config = dict(
    num_hidden_layers=12,
    hidden_size=256,
    num_attention_heads=4,
    num_key_value_heads=4,
    head_dim=64,
    intermediate_size=704,
    vocab_size=8192,
    hidden_act='swiglu',
    norm='rmsnorm',
    norm_place='pre',
    norm_eps=1e-05,
    positions='learned',
    qk_norm=False,
    attn_scale=0.125,
    bias='none',
    tie_word_embeddings=False,
    parallel_block=False,
    init='trunc',
    init_std_qkv=0.0262,
    init_std_o=0.0,
    init_std_up=0.0262,
    init_std_down=0.0,
    optimizer='muon',
    learning_rate=0.00917,
    lr_mult_down=2.0,
    beta1=0.95,
    lr_head=0.00958,
    max_grad_norm=2.0,
    warmup_steps=200,
    schedule='wsd',
    decay_fraction=0.716,
    decay_shape='pow',
    final_lr_fraction=0.0,
    batch_tokens=131072,
    max_seq_len=1024,
    doc_mask=True,
    train_tokens=461100000,
    max_steps=3518,
    dataset='wikipedia_en',
)
MLP neurons of a small language model. Each row is named by its layer, matrix (gate and up: input weights) and neuron, and shows model dimensions 16-111. Each number is 128 + 24 x the weight over its row's rms, rounded and kept within 0 to 255. Numbers have three digits each. A neuron's up and down rows have the sign that makes its largest values positive.
After each neuron's rows, "fires in" lists the words (lower case) most often at its 100 highest values on Wikipedia text that the model never trained on.

L7.gate87:155129118105118119125104132111118154184152126112138086132096107139060126128148115140139119117104127080133140130108112103103127135162179121126160170077151089166103133112108114167140110137136101051099116153145133095157130155132118126128116099134140084187115169169132078148125132172112129110
L7.up87:070158101101149120141137093128104160160087098128159115122128134127107125141093140130141118162120117112125094136158154143138139109159164104126130158093109114155130154094102158103142112145110107068094113139167131119110151169149116135149149132129084109153131122154151090111114125137134125101
fires in: "would", "will", "can", "to", "could", "may"

L7.gate342:129157103107120136096125158078117182129091122128124107133136118117088104094111107147152144106152135113131101128123149121153107107135119126181147122156119156143139130136066149113143133123128083113131098097170161133060114138114106131103142115153088148138143157139173131126125105127171126127
L7.up342:155077121113105158108123133124104105101140094161178095122095142099156175141103094140170142154121129167141168148111120116122107102136138095107148119095148130151130133126147148121146121116154115145153148171150132128115115099148104142134147117174068121098168146113123141101155127133141168164
fires in: "a", "this", "more", "an", "the"

L7.gate239:164085122152157136119099154137101112105132117114135176145100126132115167088105150126155132145181109119132139151146148141114123103068158102071142122134102113103122128083150112123145131107142112118179089136151096133119142112116179127115124134106098142124147132131113114126103127139119152189
L7.up239:104148128195101142134131147146133187136110146084075117109132077110125149119169140112101121160093135144109163123100169154103106108115103152130117125143123106102132121105111115130091074115116134165149108135148102081101111115124154123135154144136174111148142115118148139080157142142136121092
fires in: "of", "time", "at", "the", "states", "on"

L3.gate685:091123106141151145126146153164118131102122131141126100105151129148119117145168136122119155127107141145117109130143157103044111106098122127150117121134151116134127123118123128102133135092107112149168106108146165068128140103121144152123117149124093106133121114132201130121154153140110148148
L3.up685:156119119163115127139120104169100123132090115176118118118147119128102124160147129102100116097133153172151104103154155129080112111103137124137100130149128136158129137116132110127137143112065103135134116116082196089159106129142170124088098149142118127111112116147147159135133113131111133114
fires in: "american", "super", "canadian", "english", "scruton", "best"

L7.gate20:113152104104125179121065147116103140142135136156083090122152139181091136124151121102129121134099104107117167135149099133123164172152167117161157083107145140136128099108142133108126126087117139125116135168121137124122123105127168140094175155115086143129133127138134091109141157108120135161
L7.up20:135083090158126138120152130153123163135120103124138138093161116194115135126117127125139143126137099140128123128142095119159102122162138141166083173066116130133115161111091113137157040138145132150100143118169120116106142125145136169163154143133135134164154120141112131146146130133124166100
fires in: "to", "not", "also"

L5.gate184:100162101091149093088153136136120105168109140096115104107107163155141127115102087110137138135131144119122146120129117114163098119134117164132163096132093143164110128145116138128133112124131111098127135113102096147145100151114106138120103116127118195126133135142110147107107128140114116089
L5.up184:150141122131171157102131091135142129125106122115128148136143156150149111160086127128140130092157130135148159148126110138143103107144114151144119120106136110141140204136118158152164110129166093076112158136138111127137106196067141133162140132104149121089113147149141136096121114126124126115
fires in: "it", "they", "a"

L7.gate246:100153123160147128133161152113100141089122096114122155112137137125090133097079131112121124116162106088085117194125081129143086141168138146087125122142117098167194083157162125146120094127165163075125139146127117119104111129151184139097111124119127131185119113179117092132123150091144094124
L7.up246:102139129160135116129125125124161144158069142165099145171133129158153141109117123077140104106122163130082154149158172124116132179141127102110141141151121120172185121098112096109102174128135161123107131130123139111121124095128121125147175132114099111157117124118126127118113109101112151133
fires in: "is", "was", "for", "are"

L4.gate115:110085074090124143129132142118146098095132130111145099124133099115079126141151121122084161122086136113135104091148124123137132125115090143164140166107139124105121148140134114111126119127151123100179110102053119115163109070140142110139113071123133107133116082126176121171099115121087119136
L4.up115:115166142135110135167110164121119173195093092121130127164120120116123141123086141119120124151119112116105115172098136083092153126143112118163126112121156123081097111131145105161129146107118119114130147151122130123151077123143170128104136127119174128165167116126156078114158153080115128089
fires in: "of", "minolta"

L5.gate74:122135137129154119145104102141171148128174116145111096147131171145093144119131131130129126132136112109138109103127129128102181150105117121121128154116161144127097133123097121108120113131141157160147156129110121111147145105098152144105102122083061147110083091141144142072125174130128168120
L5.up74:132129176136096113163099128183103144152138158117078119147129141116152147158139136158171142152118138140134158128124135098124165108141101127162114130113097142099131084149113117088138135080123133128148099163156142142128134091142066127130126141160153112176139106137135134098159096094128149081
fires in: "of"

L7.gate243:130123109155156123146127152111153144143096125096115153090144131169095131133121120126100147148133154123107072151110098126155129164118095096144095109107110129207186134109136157099128123111153114183088148120124121184124099124153172143115104143133189159154122132135120092106158139158150110119
L7.up243:111133165158135166123124116139110100124134116122103103117186163157137153158126167117120063142120108121076085098098130072122079125101100145148083104106127147105145135146151098121105157123137145124132118141109128122135127110147109149151135113175054133167120142122135147128116123117111130125
fires in: "of", "during", "on", "the", "at"

L9.gate146:108113104107135126126100133142120148102155097145098127154149156155166129127127140073132127167110102125148141123147156145153112157136069103141186159129158123115109153144150144122096081143115142115079157115147137131123120144143163137134190138113109134138120143120125113101141123139118167146
L9.up146:136121110125101135137188097144145132134089146149118192146122129135089124106175129113156097139142169136065126117171114129112134076139074106146158106137125146109160164178149150136114130119126133153132063176131151145137129141114108145139119122142137133091146153172157137146120115120114116129
fires in: "as"

L9.gate423:143171136085161105107133148133121126128133121156088127098106139127137118127132152121136138144149166097134132128119091122144102147174175124122127132134147082142140126114121102121134121087132149093167136131149122128173177153175114173150110165087077125109156138079123080164106164115082142156
L9.up423:126127091127135114147150165169124151163119122082154128088131090155141125130141137115148116116120177133181135122154093088127132146139154168184117126152084133149114121138124076110110089085106106126106123116175086067130152134098090151147115144114114111125131091104118111142153072154125122116
fires in: "to", "would", "t", "and", "not"

L4.gate232:127150100125089090142140141150112115102104110105148123144153168161163133160117167132167120112098110138123136148100121157092124128068113145165102088093127127133128147133132167092172138167174091183135123121133099127133101133081104081071124118107116148092147142125157109154179125152112099131
L4.up232:146136110113117126131115128145192095112112092117114137162157138146108127102091117135165120123100111114104126152116146117118073130063120085145132074131133116151141105140152135109146150115122110185133118088127117118120127104136145063096145113121104153100137116122123163142135110146135134130
fires in: "s"

L5.gate553:121099135171129047094131147148138146144138169116134138130128117134110091125156126165160121145116116123085069151117182163148133161129112151131098093126134090107135120119135084136126135122111151204121141147122094138205158093118089130113136093155147138171143150134126095111144136142157140120
L5.up553:119087130155138088153138146121169142123150107115135143091116110122133121143188148145146125131128127116117139126172116117098113112138150132105156075119100106108116115166162113128153177141140128174102130106150180126132096148167174110164121135152144202143078102129122183116123160149113135175
fires in: "on"

L5.gate158:104141120154113132157091129169090163103115112134107083183126135153092166113158156159141147110172101118149136125133092131144112148172121101181101127140143139127123123180204102129109132140172153123145134107123132116116114144097137097095150133140144102139125132144174109156139118139150089108
L5.up158:107098132159078151108109145151154094056113118102101125134107096139129156129109114153144148156082112130145138093128128188159109135117104110117146160134150087150161109101132143125092133129139124131114158136119138097132149138134116096106118115113135151121086096195155115131144166117140068155
fires in: "university", "band", "school", "church", "station", "college"

L5.gate524:139117152151128103070128158172112089132127112143112178121102108137135153138144152146139106131144124118151118153138123116131140149106136124121160131141103129137144115136053097159107152126082144125122173127132107060127147179149109148173133137126152132149100102106138130181114102066166110133
L5.up524:131141117118139160114149087097164155128187159166133153117107101108166113146114106139149116137132103124152116098124128092141176165158172085087139096121084144158132167111178134126134138134160178134116167141154126105128115103122096151105137096120156134124161167099083099108116113144104107101
fires in: "are", "been", "were", "was", "named", "have"

L5.gate317:172123130132161165140079128112118156128143092091089153155075111130140118116129162110067119141167121095109094094100145127136152100114165106115133123132139156092140148157140142109152076132137136104113090124149104089121164114110121155135135088124110123088149155172179114168142141152105095103
L5.up317:120151101134118143110092140139091167125138090089098124183181097124157177155149115142151129172182143100105122122112150101137093072137124086139141172143124097134132126167106158150153096104155117111109124166165074110094162148104134129078117095098120150125168152134159115126153134109141111129
fires in: "have", "i", "the", "has", "had", "we"

L4.gate157:105135078116124126076132146112156151111155100097129107152161116143146134102144138138187119113143126094120117185107160125147093096109098105151084135138172117136109138179200132094167111098152136155101088157115135116119106145121129143089145107126089141061135134109111122133133107143091106148
L4.up157:107155152111159151138140102117147146112095102093115112149101134164177139091087122139127134129117149149169091144090128098172079133128131111163150125151169124160122093179122111139143126122137131144148181142105107134132081156128167076119109158143107119094103109095106138131136128155104123131
fires in: "s"

L3.gate543:138129065124122150106107112138132135122126167165124137126123120127118222139083121117162155155095144099141118131125129149131114150149122106112155132119170111144141122098121115150120106158150117129127101142171107121178135143147152133130115101117135115183146115136169156135129134164128108122
L3.up543:121132103139133113096112106136142113123112159154170128140138119079139138135118124162156142120130155129139121079111150154112107116133113113124135135120160133121133088100125162146114120160153142120163122140191156151184110128164166141118096092126096136186163092118197094095139140144148138078
fires in: "it"

L3.gate693:148108121117147137145153113097158129134125101158111151123162125136151157112157124121157126142119126125144118148176129101127148158082141073130120127159112100158125093197118117135138159135113100138166117105084155126105090123129129120089141122148138093113120113112152119146150176133089121090
L3.up693:102154096119086116143099135122135164162103111131166131078143145177138134125153139139155112134160157151087121095152135095136133132175137127165123127128094106129114118152080120097091122081113119145123122097143081135120073130161098153143148151164136110103143090133157160127144163142138160128
fires in: "was", "became", "as", "its", "also", "would"

L4.gate410:098173143167200134142115104132144151105135192116146181131100096160128127125123123116153143134121122139185166129163094093109113106139116107121087119125062099124147092141095168127092122090171139119123099134190188158135135110082150130132121095118097119134198118135142174124130146121119130123
L4.up410:105154134133127098100172119149129124121148159122136145120081124151103121109134123118123117144104089147129109139109102115108141095143100124117120129141132172130140103076066114139109125114160154091104128137187109155119102114124182157114146143093066202100149109113152168148106167136152118110
fires in: "it", "she", "born", "ii", "godzilla"

L5.gate116:099126159112164107136134124174170118126116091145096182173083162137093155135100110110125117126153103135127185133107128141110071133125103149134136149100135114132146077138071168103128098119143130123111110107101099126116163114123103131127134125122076157133159125161122103163147137122136123129
L5.up116:118118191123182134112169139145140120126122128144115160150121126140078166151127085101096096113135108124129155090162161128090109149106129143150183141129137093116123093119114121139140106138155124107136148091107145075110178124169092122134085126149043099153135124152109097157124159109168133138
fires in: "be", "to", "part", "when", "quickly", "often"

L4.gate96:155067149114128150127135132106129120106133116116114129161121105164126121096127167127164127097099162121089118102095130076157110098144119129191130124137117140118127100132073098104130097118159113116134120096076141155109106176151128119074134160131166129135127098164172142141115133128157096126
L4.up96:156090117113078108132134130133186140133118133180178170127146138157086137095112166114153128173121070129131146102144148128155059096150140131116103136119124104115155114143112135150115137130106140089134183106098104071059155089137113111148137156167113152144107097141143102137116111116115117144
fires in: "school", "students", "high", "college", "schools"

L4.gate105:097182105109122120098093167069096140115134102088163116146087121111107159128119110141181134098110146107176141173122137153086122110129139087139113115129164143111157164135091120106139104152143121152110107124153152157134116139135151116104138174128105194124178110085128104140156135145104134129
L4.up105:125172110107122116194139108146130131111131113110115073102148126150143134081142131151153101137145104118137158139152082092168138139106090143146118147120143165129082120169128133108183135092172134118098172153153162125135116120135126127111130181136105174094158162142134085147169110097167107110
fires in: "s", "the", "father", "own"

L4.gate363:125117116126121090101134159148124066093120144103080146129105163142120151144147130101089104112124106146154104111103146111109102120110109111135136136159120102154130071139161142133120133140079138116167151113142127113103093106143116131115118131123133118127100140106104123147123149144127086114
L4.up363:076126151113133144158172120152157122098101139112143122145150126138151118147087138135116135115150117109135160100150113095148085121131101130084147145157115145096151140111136116107128110175119131137115156091115108104078134122117125035123085127151134102147082149151166160184126119146124137159
fires in: "school", "football", "grandview", "bowl", "field", "house"

L4.gate331:108080123109102132110177097133109103111112108123068083132161083144151128092099161127147131105173156100146125117158104164147129140168132128132121100134100129129143181145187153141140125082155113112171128115141119120112115148133139106099155073097095118175146129155149136091111128124107107061
L4.up331:105102099122098132129111109121130174144128154167136091080133152117119144101152164127096111130125157141139087160100088119156139147139123125157128135093134139155134168146146124104140098112138123130115121138096151155156072125124116119149193113105132143212147110145216132067164125099105128077
fires in: "as", "are", "to", "is"

L9.gate289:093095120130140129151106120133141122141110133121127131100116118141131089152117109099145105163121127150146105159150105184145104147119136091136166081154143120182132110136149137132108133109164151135136118137139149116165128140097152157129155132084152157127119169091089114152149129125129101109
L9.up289:159091154114096130111139094099111115136112107116125125167117116122111065182193109111124099142126107143114082116116110117094133129151079138117118077129124138137142141179161097071146133182136107149136111093113175175187110126111157103115129122165116137142124139134101082124126075126113117126
fires in: "on"

L5.gate379:088146087138097104154133121152110101112115087114132138106129128160155123159145101144140115192131155156144163120109139089140115110137149119203133116137117085136147153122092141147108167118104151112099119146100068121075103141143091148126126068148110149192145110120102138109133110124123102147
L5.up379:131113160110118152195129134106114118062116126089103155088137091104134120129126114108166153123140185114108106129096140086137142107162090133163145095169128131099109122182114153118106126119147167103107138115149084137123099120101116127140116093116082097166103121125135110117107133060113116126
fires in: "by", "that", "he", "who", "brunswick", "other"

L5.gate568:085113119141148141137132120091103130157133105119080079129134098181113128145126107112139112126112111097123158126128147119137087116117116152128143147130134114117114118198036167140111078126139122117108077127116118129142107150097142124160142136099114100159185170165157109105144120147114130101
L5.up568:112146164081119158130133144128127148114144119100116122138119143145137108113134111113131140146127082154136177120111098084057068106139114122115148141110165143116157097137109188123119093159219123128091108142117119100149151136108149129089120133146083120164134142170128065148103146175165132097
fires in: "to"

L4.gate392:118155098114139109101144084170134111121144132168097143151150080102091090185126127148100104093102129142099156111142176094130126115161106164076115144086117128120135126133123131111115139142128138138098136083156090130138134100106102145120125141150133087159137129133095159111156126145131099142
L4.up392:107173134109174121130163172131153092115130152157101117116113097152115116133149114125106136130138092078117138098136117094123118149120150093133100140086127102121088123125117112142123151090128156086141097129149129117096121105102096158131130104167144117128128116112077148074140144119080110107
fires in: "by", "to", "for"

L3.gate159:127122133133146128151186121111146140081126112145142131070126131133123106147073135125145117086138127125152105154115120134086119110097114160108105130117125122117113139136143133152098097145142147118118167107120176100072135154173123094147073104175097131115128113078102202141128137113089153129
L3.up159:136139146178084121171133105107167146093155114158160110107123165116153098145097129109154137110144138139144133155096144074091092109147132121128106149134156145080122120105131133129136103124150131140107142112136155135115152173172143099164084100137141088134120103094126128177163107134101106137
fires in: "her", "his"

L7.gate529:130167051150085162140126171161120135128107117134130114136161125123126107082144154143135127129127123139120128177161127082138131103164091109099095151138135141094131111095119120107098132113097162157134161104108133136139103132117099164118127105078122098090134125148132139096196121122145115061
L7.up529:130123103133119132159098106111125134154153150094139047139141121113129139133116141129150119099125166091149098135130107147120116109056147120139090134128160146119119112131119152110133130122146090139125147129150142124074109120126106094117115135134155142164138058108086125122115164124130150127
fires in: "the", "two", "some", "other", "three"

L5.gate143:142138140114105120179164127089115101090115084085132115121140174108121123058094146150141181093103139141159162143145118130122139127095108147115123176125152140105108114107138168153117137168171140128128102096150129112130093125130117157096127110131062122113064131161156139127104159135131102158
L5.up143:111133133094123088115128134166118129132095159145101141139168193114089137116121111155102096185104140157198125126111073120174140119095137106152131117133139126164158163120120139144085157151106121120144102129114084136137121080075130168138155165156123140172132145155157104110158128110097146130
fires in: "to", "as", "than"

L5.gate483:117112118105178156147144122146151138095135155143127118118127123130092149152128122093097113109092141117108115152115104133107126157124139145103125175137150122107118133180105144117128115127147123157073145099113152077107117102123109100148117137139146141169142107134149081178115114135126092077
L5.up483:131168159152140086142165139116079151145134082122151146150141126164118129143081111114117119123167119141085131134139124154102082112113147159117079126103155130125101137123158153126176135151127111139158147137172112105135156167120133152102113191110055119102176121163137116119141117179111154132
fires in: "to", "would", "should"

L9.gate57:081143085145123130156163137157121159126158066168110165174130129163150134106160143138141105141113124173135105115113152117154115120106164131129119105089130146164175101100106118109167154156161114129119113097112117079114118122138070117110152136161098160170114163095108133169068092068118113181
L9.up57:159134133131109121119143127174137146133146102107101161163100134155120128136116136123125140169166093117110140174129153115124096157142128109110163108097103130122119107088130132127118150162192138160081119118137114144150123117147086159135147150133152118144132152086149127109139103106088120107
fires in: "was", "been", "were"

L5.gate92:139152124136110100147152124163151142147156150147150136134119161139102106140123111098151087132112109126168144162114113110109109102108180133143168105150135097072114060131128075104085132085139151182117123133150151114121128088127112114150126112182128144094133113082135084109125108099123127146
L5.up92:140117174109113144133148180128068152067132100129126152134135078123117114144147094135114120134111142139152174108134146158085122122140147154062113096097142100113091131132144166105132109110111160139144131133137120129138106144183105112129106133121123105103079167120107133106170158140123169112
fires in: "with", "by", "of", "to", "from", "present"

L5.gate269:128118120137150107168131107116146093125107150090100135089071153134083128147139141090156078105090107109136157132133146120106136165170175124115132125155170171067098141144144125137136087151146107090105107176118151137139126137084123155157190144098105137098130142121122095116130145166114129126
L5.up269:149120110156128118145141108112084151111137148082110175114167124132072147119138106152126153094107081107169148130113125108102140130170087133107113126128179144105127138117128084129120105149073104118136070107088139130123152132117094120133112140133115130075114116159169116116150106123127125117
fires in: "and", "to", "in", "as", "into"

L4.gate136:119112089122128135149143099156143153139105072141127138120162178077121142134131133157108148169109145137133146108143171096108137101130100126106145090115078131156143143139122147108127144095129144092089152117116140110147092090113082112139175097135114130147138131148226122073123135103077121106
L4.up136:135119130146149158134119094120118125115107085163086124109145123102130144103134128147053099161134136177133153038148153108136095085118137090131120140125132117160167106146124159097110135122114184123093165097162148120158114129158123093123147139142080118134117155158170106124128120083098116146
fires in: "be", "been", "were", "are"

L3.gate528:152106108145148055059117128126097147126156106107120106145111098161099166156140121101141060118118114135137185130166116107102103141134173121101102135140156129122151096094084119111122156137133091112130112168103145155130111163144134127084136125123098165119115146115123134118122137114107153084
L3.up528:101171079122124142130142117108093127110096094139088133122153134111132121155098118172075158139156152146115121132144167133126091107134147130165142105126140103141122129101115102139151128110130097112086104085121095139117121126138147184125132145128135127141128106094160078153097150101129145120
fires in: "has", "had", "where", "would", "was", "also"

L5.gate53:130103130105148086151107100188111113122112102151110129147115134142157124159139082132104124171137140102124123144147132158143142113134132111156116145138114123119142110110123142176088098140118149146109125128157077114129121105129133089133147110155197073149155135077121106091109154153091064131
L5.up53:092151131144136117158171149138128151097156152117131154112165116087088118120143119105158139136131040149090146120127133187157092120161147086173130121111157159113127107161145132149146085130131097134125159124167121112138143164156126145118148148153127129071122130147150113109137125129116087116
fires in: "by", "service", "under"

L5.gate673:159116129134111127131077137115151115148103143147126133150144107128128135140121173098173174156140115125149126160119143209126137128078127098100142105141080096117119150123123120161100154105113139106123131166142173117102096109122147129100151145116085091116122105123160100100115124120169142154
L5.up673:116149125093159114108126124136107124124134174160119151094110145148070109134083165133133134121133128088101121125129121105112138117128151092104150132147112180133108163145116107116119128083199165123154083136108153094133122118123113142171153162119138110077149167134133115139157158155178098132
fires in: "with", "after", "later", "first", "as", "particularly"

L7.gate195:130141088110160141095146127102123113186124098126092154146109082172163154147150148150135126141091184142146118156102138151108130112121121128129130126087132113126166155150115130133147124145127108146136106116111122126109106111112106121098149132125159164157083089128130085093122130168098155091
L7.up195:090128092128136163136177102143110138160113145111144124116084168144122137158061153143111073123146162108137155154118147091126098107114105129161124125124124121117157146145104144133113100159147140130161094086104153178105123139096111136128117120133126097128078085172148127116091146186140129084
fires in: "to", "that", "also", "can", "of", "it"

L4.gate404:117115148108125108132152162135132125113074130164128134094098094180160122096117171124115157127168130132141094121152124087125137115158139102107078178115090145118140133153126094143116157113165165095164116116120137151124130148157128190087167125093107156109124140087117126097103146148110104150
L4.up404:112122128105143117186085084179125140171144116140101148140131143096113134117126148111161127125163178141150106079126080140104108084147151087132138108152102114090129163094110089094124121124112135122131135086135107111097132132162128097134139104160170089159143121135167137131145093120132157093
fires in: "which"

L5.gate322:148131097134123128197131104147167149124070124105109200130131126107147115109150130130112168152124139152128107192121120125139124121130097128144111123152105117155137144119151150131142124126087110141131123122080136150100148180123135143165056143121107102126117113166165112130124131178152112091
L5.up322:132122090112132102114104171128121146136141138138093146120158104145151104175150176100124165151159119168115149104117099137108129135124130127159093121184131160174084152124160141096099106133122125113090148110111107129131119167106160116139143120117158153120149087122106105095143132101137130155
fires in: "one", "their", "five", "two", "four", "the"

L9.gate401:119118133115119111145134148122116142152149116118130201102106120140129139117122064098130093150156136132177133150111127155141125122104135120152063118097183126144119121110171097108101146096095111161103104102154145167131147143122174124163110138134137122113106194158126110084134105112123117091
L9.up401:125141123111134133120093132094137116129144134166148123116122122074145093156106076117092150141124117117166172150099120149141138096109123126126063107131166117109097103154129118147120147102075150120149056135103136175154093151116155148124116107113153115131107134121103138122120087140143168108
fires in: "on", "for", "as", "signed"

L7.gate49:106086121180082121129167089137126137154129104142132138079064137112132123124110136122137083125141121146152067142115175129116107136141138126095156145096085135162125151111107126121123130138127105186158112098114178146148141155111131122114147107093107144177163102121146118108145163144133155100
L7.up49:159142107124142130152129138099102132101162173144129088145122109142156141130123136115118106110161128129165090132116131114137144133153161139180133099105146140089121116107148133121155131106119146146140098152149136106127111162097126094131168145140122171127189130116187149160136131153116137103
fires in: "he", "she", "it", "who"

L5.gate343:073093155074133117150113148113119141122114112136120125123109080120112141093123073130081133161165162132126125132135151098132119164094151126117130130104135131154130134103167116153120164098197173085152131112107136123101094115147125134109134092071171146188108195097155094100117158101149115087
L5.up343:142134108131120186139132127107092146113092141115105107123104098144151172118094092136108138103148146134112112136128122143155160129206114164149148169171177108114098119195163109135129115196107137130135132098111094130104118112132201137134150134117134160118198132134128143058129147149117143129
fires in: "of", "2020", "it", "that", "as", "a"

L5.gate296:150137110130152137141131149144076119119118147100098195141096088172146141111099122119174132123105137140138115129080145166141136110090093070139124101139060135151116122101144123136083117142134129123134117151184127114145122141148144164158145118128136173112151088116085077148133094112091122123
L5.up296:091109140150121090102120160153118123148149119103109140069122152155160109157133150153142120128110082121130128170093135142100156103116111110141128096140094141139151111165113122142141094131122140203110134147167105130143132130115128100159115109105091107150129078137172099111143128147122092167
fires in: "on", "all", "at", "of", "her", "in"

L4.gate479:094128133113114136157164143128131121083144111109160147086125160111151105101096109148099089129133125127118112105145137123127172150145127101160119148167090130107120126088132092160061109108144125070131124117097095127135124097100137137127157129118143098119120162130163137159125123135116141137
L4.up479:072108170107158107126139121149129107128106134133129109136153048105127150135112086173100124119159110132128130142136141150143092140127149159110132154161149165084117078138135148131129106108151150121159138087145101114140100124103124168122163109095111084136113136136138118121105166189143140122
fires in: "in", "it", "by", "election"

L5.gate42:158174097119101134151105079125134115120147111130133197112143085165144150137126139129126151086152119087156116169101170146136132098159087096105106154142118175145139125161138109144101119113127109133124137113118140184140134156113121120120145131134120157099179124104133146134143119125123142121
L5.up42:108106118132084145143105115131120115131152145153136127107120116109136144140137118121160107127122167147103116120112124149122145136080111126135119124158150148094108125141106090117101132125102134145124142111083107139186101121102172144136126112165086145099109124118142180089128119137153174170
fires in: "of", "in", "on", "s", "wrote"

L5.gate205:121130112137101144136099136181142104152115100137124162108101078164139158125133096160099115151112134115088130153101141130142123140140087116124116115107133158127151130104151123144147137083124070123175142164115100120122117145122094144141125108104139146108080123135110142143183100111072101145
L5.up205:117163135145100102132129159125141132120081122109110151114069113136132128141104145099102051130149144130107122108108138089113157150102119123130075122086124162123147137119152140134138135067094127107127130096160108148166139122109129164083125124145165136132132126151096147173135110114118120155
fires in: "on", "of", "at", "in", "artistic", "about"

L3.gate137:159122163140118072127174137133172176131117135106115123149171103090120134108116164140183113147142103115172119117105120095145105152169162164103079126104117168114143139110160074130092112099101157107142125173108134132131077106164103166093134162139075166146125127116095182093116149125125122130
L3.up137:085099082136155171162099115172128125141160106141108104124138168128111120081186119133085139136126147132119144136173125118118136102107087133137158103150115147175141132121110136129154140168107125164091148095154128137168152187121117125129135107128147104151119091127115127095142078105110121142
fires in: "are", "were", "was", "is"

L7.gate469:096126125102138182108152076103092131108131133130146128066154087182085110157127117071118112153113107137140128099102148132093175179124152118136148150169172140111131084116145089157148089154113107125122138115142178098113138125128186145127107130113133104133154136134136121105122143091127118096
L7.up469:145155152162127132158092185153135139089137094130141163114112091109111112124149124151136087120124115121105085081089125139115161144154153137103124136117126081115156149110114088131098145119116130111141136092132091121152108128155151111130172177172145078126130136106157107089169101161118157119
fires in: "his", "her", "its", "their", "throughout"

L5.gate412:140129166136128139109130115122073142111145141143113096167105118128148109109077142084139162105177151126141077095158153126108127123138154143132136118178081096136122161121126133111121114147109136120132153106143099118165158130134143160155108105131111136079132192107102109096100105131150134126
L5.up412:145113125103066120093103087143107136096115122130107122143131138116163111134128152093096130122120129116107158130117123079118110122101165112145145133128126142141123109119124112153115164125105140118123121123209116165126122137106156160099165090146155121113164136100131137133136143132125143141
fires in: "the"

L3.gate447:121121160138074138120135150125140153145110071118112160108117167123116125130185125142096131114109182148118151135119135113092111111147123126118123106119117125092118113074120125119138105073103136154108149128200126152143108156123142127130121124112089140141168121119141126116130171109110133096
L3.up447:114125134158131117138146124132104143157124084097124126128143181106118127071181123119127137093087132136127106144117153086068125164121125120135104143148155136118127100063142148135113128093078141127114148106165119099140112133139160118116128109078130142151134144145127123138104175100129117114
fires in: "be", "are", "vice"

L7.gate646:109146127171136158108142126097167112127161129135143130119124159114147100121085088116152141090161173163093073106132136130078163138132145118124186101156182102089132098114146121147139143173115156114137149091124192111108144159142115100142108064130113133146135132132130132124125148139121110120
L7.up646:170135138161115117165127106151119119140112123127158134128113104119091157127152087109122111097113137145159132113098133152118129121112155088163085123144139121098120119130152122143059120087099067135116101183158138126104119122188174110121153127107079135171115130167169117081133147119124163100
fires in: "he", "she", "his", "her", "this"

L7.gate536:116140132093116112156163096139104116111146111154089109134099162166131132104103148108135148107134148105145150140139114144133038152112121105144113133154130150074130114170134139094151144138146139100122079119138133160153107113115169149097122098094146164152148116137104123155152127162108139140
L7.up536:146093107164113141163107125144143153111171118107115149130163153089152163085124125114144114162132139126121088125163081151115137129183103105138156123148163190141160138108123129160139141145106166118124132115115142138093100138122108138146135124123157101125118096139124133183171170118175133131
fires in: "one", "who", "what", "rabbi", "which"